Weights of a small GPT-style language model, trained from scratch on English Wikipedia: 5 heads of 64.
MLP neurons of a small language model. Each row is named by its layer, matrix (gate and up: input weights) and neuron, and shows model dimensions 0-159. Each number is 128 + 24 x the weight over its row's rms, rounded and kept within 0 to 255. Numbers have three digits each. A neuron's up and down rows have the sign that makes its largest values positive.
Before each neuron's rows, "fires on" lists the tokens most often at its 100 highest values on Wikipedia text that the model never trained on.

fires on: "m", "ph", "il", "s", "ot", "hy"
L3.gate91:123137106133093131118104110119112149120155116089134123099128127125124132123120147144135135175144086134077124151147110136112143101136130135104188128190116130153145170142138095102120158106115126140150117145125135098112167079115113149173119119104118138139124108133185141174121127128148098119135087111107134117098082147135160118073133139138116093095160127135137157119115152121113123146113173141093143140139155137093120130157088127046148095141120182092106157107106150168139132137119106
L3.up91:145162127118128099119133165124103104158136125110111145149134134124122118150139155138129130164088134126151127173123115132140127140100114108153172100142122149126142104133152106126131111129127130183138108115147094118138173126191150138155108106137103123139130123110150181201164143135152114111124140126101143130157111115125122104110090138191124096099142120111134138102149125113109076077104144122140163159183146104174108112190128148175132172104110113097156142138110103111120105099098129

fires on: " cent", "st", " st", " Cent"
L8.gate192:117153121133178113131143102141096094093136166148150078156101113100156160176145148160119112114115078139115127150163124098107158135140115164119138118146161093134131121099136118159094146136126118108163175126101139155135120122144159104127107145166154095137146145162143137123126174103133137092149121147113115132135164148141105160136137117107101082094111141122153147139129123152131136154079124133202106119133138158164163158096118145136168104139144154126117095094124097118163137097089117
L8.up192:115185156132171131127137159157119165098141149145157095139126153138129149122130116139096092149122075144132131130135122130169142132139105173118130108141148082119120109126125135161122153143138131126148186081108139144154122128119170095091090135100151135112105139146091166126119149119071088100102109171103116133131142127116127152116114139117103120139148168106166145148157085155109152139096130125159095108094149152126148124059147099143160131127135150144173141105100136134166107095147135

fires on: " Jo", " se", "e", " Ju", "o", "ad"
L8.gate189:100131106129113108074126154149105074095112115094132148188127115139095137098107140135106131105178156155170123094114145138143126117094123124093095132143171117140107087101115104135115147133095137116122127164100081145081108112106109152106127144100083107155147177135085115135116110097127140134159144142098148127126132092132105161150125061157115109137094161145121136144127169126139118149143118121147157123125105129129106130112120124152164134178098128159161092135145126118129131119093081
L8.up189:114128133123125134090147145139111128126121128107123131153136178114146139081140134107124151114129178123110129156139195073161110131149154098116096104150097133144123116098154117148092164106100121142152116125111099173156101155168125154090101135108098130121136127136166143138085107118168115121114116153152138130110173137113110160137128138123128146083108087163103153153126159119154083157169125145124129117140091163142086177135115125095127136105093108124171089102153102104144142123098148

fires on: "on", "ia", "as", "a", "an", "ts"
L5.gate28:114148120109148123114118141151101169140134151099147152072106157130115141133135152136106116123118128158165135174116138146140146143152117199148083068118113151137101140162129149122153148146149109121134114101127113069120134104158100151090146151132076102119104132156130120118166122133121134163144168128141128129097140109114119130147129141127145146114127130192092158150123134091141100125124177126111102086131117111082122139102146122115105094189110151166115107119148156171091130128096155
L5.up28:115103079137108109127105179167109154146138079120115123129110115143131116132162107121112109142131127139132114118123128103120171101123117090110098153121090110151150128122121107105111159114120136203140131189123162133103161130105159178132163149120099092102135132115091138066065133133103092129124154103124112140162123135155100124133124161113125163106165129146098121124149123176103091134117089067124140113128121130149144124127157104133116149109110126186113156145118141152123152137106124

fires on: "ar", "or", "y", " Re", "art", "3"
L5.gate235:113130157164126153138088122146153168116127131122141112148138144093140075124120117136177128120150120112126127083136149150117113113134185106124127113114137088161163127141155139108139151119137129148158118145112182133143172090095141117167116134136136101103179119110160114112106140122168112118107118147126093097104086098112134157091160109145157125157127167093120091160128133084157156153143164159132098166123110165050115135138164113112105094144128128099129100150104142138123126126148127
L5.up235:122165141160143147127107106151156126091124114143141082161123142137120067105127108119149152135163109171115161130134111164139156127096138090091145149140093099109138119132125122109132133099106131194155100122139110094143152124171130090140126142166120136116112140139100105129129086120114109142151142156121143139097131103099146161124096106100152169145155148089122083153151112098164138155139153193121129157141121151085191135132132091116106146104140105115131131110108120158106124103163101

fires on: "p"
L2.gate192:125115140128116116152112107142114105162153162135107123130195155121150130109125172126127084184117111105106122145129161124144119126134154135137173139161123163092107098137195148131157139144165133090090132085167146122126135125079146109129069118152109172150120113137151130157152097141094120101207141148120100110121084131129101148160142126138120126103134115158131111110143114121133133112084126126103151112127145119141096103161118116120094146140147102121145122134173088117095161115110125
L2.up192:161146122153188103146160121144116097119120131165113124103156130121113081129112157129118143155113099141104108126127122144127138122095107121103133134110138101111100142178134099073142141142125169096172174139140105127087170119171129142130126163114100103129072115139123155121156095121130157141162128111109124112117080151102110135166115112112111121123148139175118175135080104090115142095125151144168109122173127116120105155162135091158107134150106106125148149117144112172170146094146130

fires on: " |", "il", "al", "ic", ";", "p"
L2.gate397:098128119163169133157101127145126116142141200121107180144093153108136123186066147119124138140159150093128109158114184094128115105120145108143121110123139168128123156110150124118082155102143179128114155129154125103142157114139144177141116136140131178088125125133161136156146121117128133086125150128139161128121156165114091143124097135133103160109132112158153169103127144106091145158149130155139127109161122126114126087090164129134086155147128121154128092129163129129109117146156152
L2.up397:123130171094126145135081107112079151122099178148100122111135113148131123150069143129136126134115137135118047133127181126107115113103166149093110106138142131129113099146110124120087135153121169127099151110107128126121190143160091137107131140106108133101137110120142139124118123098161116084160121127152134145091129121145116130168101083103153159116132119111090164134108133121132175090105121110114135164173150146123106109115142084148137168121153145114153124118167108153118159107126092

fires on: "ber", "ol", "ly", "ober", "ight", "le"
L5.gate352:149121114127091158137173109145114144139129133126117146098102118145114087152138110186148129132051106139165138127165130125151116132145135105172163110133115092106119123180121133111126168103169141121129111163133117123084083140104145116155175117107144132108137127152152092081140113123096109103155104145161148119136114133122127143091104139157145096152151127128123130119171201116112136102145153137076137118084123161135122103147131139108154126090138133144131104108125146142141126154069107
L5.up352:157111098117104142090165126135124118148101127088139130168125136150130138150146119139131106125123133123092150160175133163132140101137084127154165198106145164100187111152123129132124184091121131165108157121130115104118131107094100133146121155155204102100117104127159096114132093126139123104143135134105138142169142138131120123138111154140153129159117098183106105138157163121121112138145154132138146116091115167170117124161148167098099120123134156134157133111115111114154181122105123

fires on: "h", "ad", "l", "arl", "r", "p"
L8.gate231:116146094143131126106127107138138127157119144160141147158126093145106111140134118126114146143135137145090139109140141077141138101164147120159139155138100097135151115137164158114135108153172150073138114101114112139144109124117120099085139131124137157150079083197139140117172107164148104113121099120131114093121168151102158140121113133116106177160165170124090148129101116140098146153096114073094142098119152134091111111181146139148147131120142127173124126121105121150151117135067125
L8.up231:095129164108168136130169122102126123153079118168153115124132145112150154109116154128172138137143110123107108144119144122165138097138117145130144116104093103110146101111121100118104105140173158127109147103148138148123134146168132132174133119143124176111143118122171135135115123104147185139159112112139155145081163157129089164110106127121108188168142143168071141133127115133120150088162102147120138111112144128090093130173139090080124170119104143146119111134142115180120137157099136

fires on: "1", "a", "as", "on", "ham", "ico"
L8.gate424:138219118093077146147110128107104129150109116154142108089142116126112112127150129108102082144118145102161135148089128150140106124131086127125091155099128153093120120108077143138141169105162110157145147128170097178133149129172137150164126149149104138136094160134110155135077106146151083099140163093105089132132150157112127100139154115152136109084166140123118162122124112103129119124100131122120114084116123113098129119117128130131142118138097151142120120183118148155128120138102109
L8.up424:148204085085149112153121129115167141176106112152131138092126182124106120141138091102151094182118093106151142122164119098137107111094102110072120156107139133123138152101099102132135106121109103133167140136153128134132142111133106113153143157153148140098097141183126115122112140109134111123115146095087137162178126106137143120147134143176131163076127132120093103110150152147094119107095152150147104106119154129109162098131141127142084147099127130103135121118132134157105132113108115

fires on: " cent", " K", " Cent", "in", "z", " At"
L8.gate220:127180115089153083128076115102098123125160162140122130128149128132148151110118132100099127100113135095111112132124126139161143163179129106131095164144125123140117134150099131161097161085122095103165139134119078111143114111114141114132156099155114156182126141174101153159135105133115128143112117105087127111131133112131141121118124082078103091101104172122138164095144134121094139107133083130111112153148133099158163119157097119128156180152128089119117103121124103097158093147142106
L8.up220:123154127132156139131094147087134138096150153168100144095122115190148130162117119136106164118141085108136169142129150156126149173150118136118131144130105154152153109124135130135123118113058103095175115140138163099173107145093126136097152083137122150109095177096156121100185119128102103138114153142091144145138099173143108143133132125078107108121130130130124122113126129180123111111104092094129102130104164150167150143105141164140151130159158138143141138131116153108147099146140111

fires on: " m", " ass", "s", "m"
L5.gate223:194106141122132155149067162094138135167176121088123104131098158150151122112130117133108128182136144111096121140117093141106134152128075134179164147111142126132128131088145121109158121136127115123110153125146118123086133093145163112134097127124144102117083095146118147164114120173124129090137100108128142092122136179112119144122137135119088118124127086114139107091116130164148133172158172126107119126118115129148099129183161123155142109138135141074135143154111138152107172147140139
L5.up223:160135139166157148131137142113117123178176108145118143104172154127110166162164148097091088140128141142095111133126125151143115092129108160125135162126124181141126164135132169145163116136101094152101106123177059123124176086160131130149131113106096117076153127133144132123107147119078155120133107118131153113120168154104143154154128131138115146142140105154144109146124117111148126099093126143088114139163140130115131144160096120101156117187108160130154158115155125139122124126112085

fires on: "e", "o", " ", " Se", "te"
L8.gate506:143139134138070100135050136085089109121147110181155128140124138107126111143141156152136115137104167090111124142117115121138107127121095118158143132139098151124113133130127168114114155130119087142123153113163131153114123113088111146156122157103099135096139158162129157133122099141141143086157137143129173097123129120132118116113119107093120164109129146138144157166159154212125174158156098125148094125144098148116060135159144144109129076137149140141139120131137139122146156104106139
L8.up506:112107104094122128117111130113141152139125122163100156165154108129130102098139149139120159149100162166089107145135136144132145078141138145137105077110143109159163112081100106133099167125133130109139108124200139092126138120176078074130085118143101099117085129112135115137102102173131126138104127130135117143148128130120129167143136092115145133122146115155162170128141115134149160143128106089113133108133084162148128190124120151150136122099102106139081139133133093107168110146126165

fires on: "or", "y", "ent", "ag", "g", "ople"
L3.gate459:187148174139102148146138174139185133103148135097121109140146138132140088142132075158137063104139163122116107177131134160078158105116148138124125138105142111167124145115106117090122126138125091197157136135085139100170119112128132146144111123108075150137133147088115192145116122151136125109129101146136141113125147164139088150146144136121109101134096145131116137137130091122116100139116150107152149138093127108118159153134146116102115144113130153113137162114149097116139129137078153
L3.up459:150143114151111124151169128125168121122155128114068082143143134117136054140145140158118131125157150091156115152139075139102112105114144166119118147096171139143148136147081116151117127125134120194184122157122131063158135118137137154136102106111099107146099121139109141160099167130132099126158124146135128126128134106131157149149110118114123126129102116105066127118115087096151143134084137144165128153151124110083111114123148137096089123131107125134144147126153131126068123108150139

fires on: " wh", " bec", " head", " co", " Co", " form"
L5.gate220:094117104130154126082130098130139105134176114145158132144141127137119179126133152128120155116100120118117157118110127191113118140129136141141083137112085165158145124125141181125133140104095153141150174110108134117147119129168120109150134119105132139164120125159149143110133120139138125127148118136150161109135143119149151124163140111082114091131166130132074120083131163131096137121112101118114124160176160089116071101184136111112174128102150105120121172073071110139145161118138143
L5.up220:095127119104162112131154155120109104154135085152138143117113169144115095126101128123190127103115123144127160094081139143069102161107149142107119166101115119129141143104118136147148078124134079134125144170119149132087131118126127146170151132098110118133112135100107111120091141120137182125132096116094086067142111111137133130125132097139099138095125127101151108181140133142136135099118137123148115142140167153082163113094108088142098119104131161167133138140130153166142127149141074

fires on: "le", "y", " |", "ul", "ly"
L8.gate51:162178129152121108093139129083169116092138140113147164112148132109147110105149149151112124154109133122132101096126109179107128090112111124110114109127099124081122120196149144144142159141202141164109123148085122124144114121131128120132169140107178115144132120154142127132161128132161125105139103153125149129149101111133135136121115094145121118110146139076088113120096149084121106129163153170104122111102087140150108182152135158119083118115144178124120138105124121130102147121131179
L8.up51:164117156160127109107147135099121116144167138125187140130131153115130083083123162152155099153123121110101124134155144115123139122120158137104104136128140173125120105156113104160124148116174126171090121166095150153129154140136104151135135118083128099133127130147139102114157131151103127141128132099131164149096117144175113174116107108127146138167123114140094121127083113130155089113149152138070122118119133161133108162100130138143119099120147152130097111078154168121091179096060126

fires on: "b", "r", "g", "es", "or", "m"
L5.gate589:087130132146140114167117113135126138101133103114109146117120123109172114143148126140120130147130157103123109193145106117095126148135165079130164135169127136141134157147098111122135090128116156167098104163190097110127124120118144113142109120135127103088150145108128177116113099139092095129147133099133137136138125171104116163138108100122153114149127149120178105098098111104095142151108136156144091120138178110173138142116097126094142079148119159154108139194142126121131089093168151
L5.up589:127113137133110115088131143159148104094137100121148138103120156114145127093182144096124139140135119083132158198167117145123131120107136129098176139141158120119110079147122128120152089152104117169115128147130095135146145167127112104129095108146132108116139130150134178119166122106151115115135076115088134153077140137139098094140128114130108149164119104124160112118129070167150150147102134155112081099149171103171123134122125122139135138144142133083147142177112137073156141136117137

fires on: "or", "b", "res", "ant", "ers", "er"
L2.gate180:131137129137122102115098117108138122099155099137121131123134118094114124137141100107107146103143151143127149159118105111087127149120165134182131121114146139132096110118124150146147111142095152165121126179155059147168191128146139132154122134163125129123167131104128133147101146162096116089114135139129128123153088102130118141119103134116145073141117109128149121084128120092094104164113107120157087164147151164086137191131107161159098109110085134150131083141118161119091148087150103
L2.up180:124097105095091049143085156158140116146171096137151089137147126110107149103120119125101117127130147143145125122136149135196139130152133131150153116099174141125118101141115119128135167114129136141154159128122094146118151141144160108131131152079090107124142149100115110128150102157136152116097120157140134109082090124098127098120110118168114132149122073123108144125124108089198097151135140102120086170136171144131117115171107128149110189160124140140124122151124150137123123115147131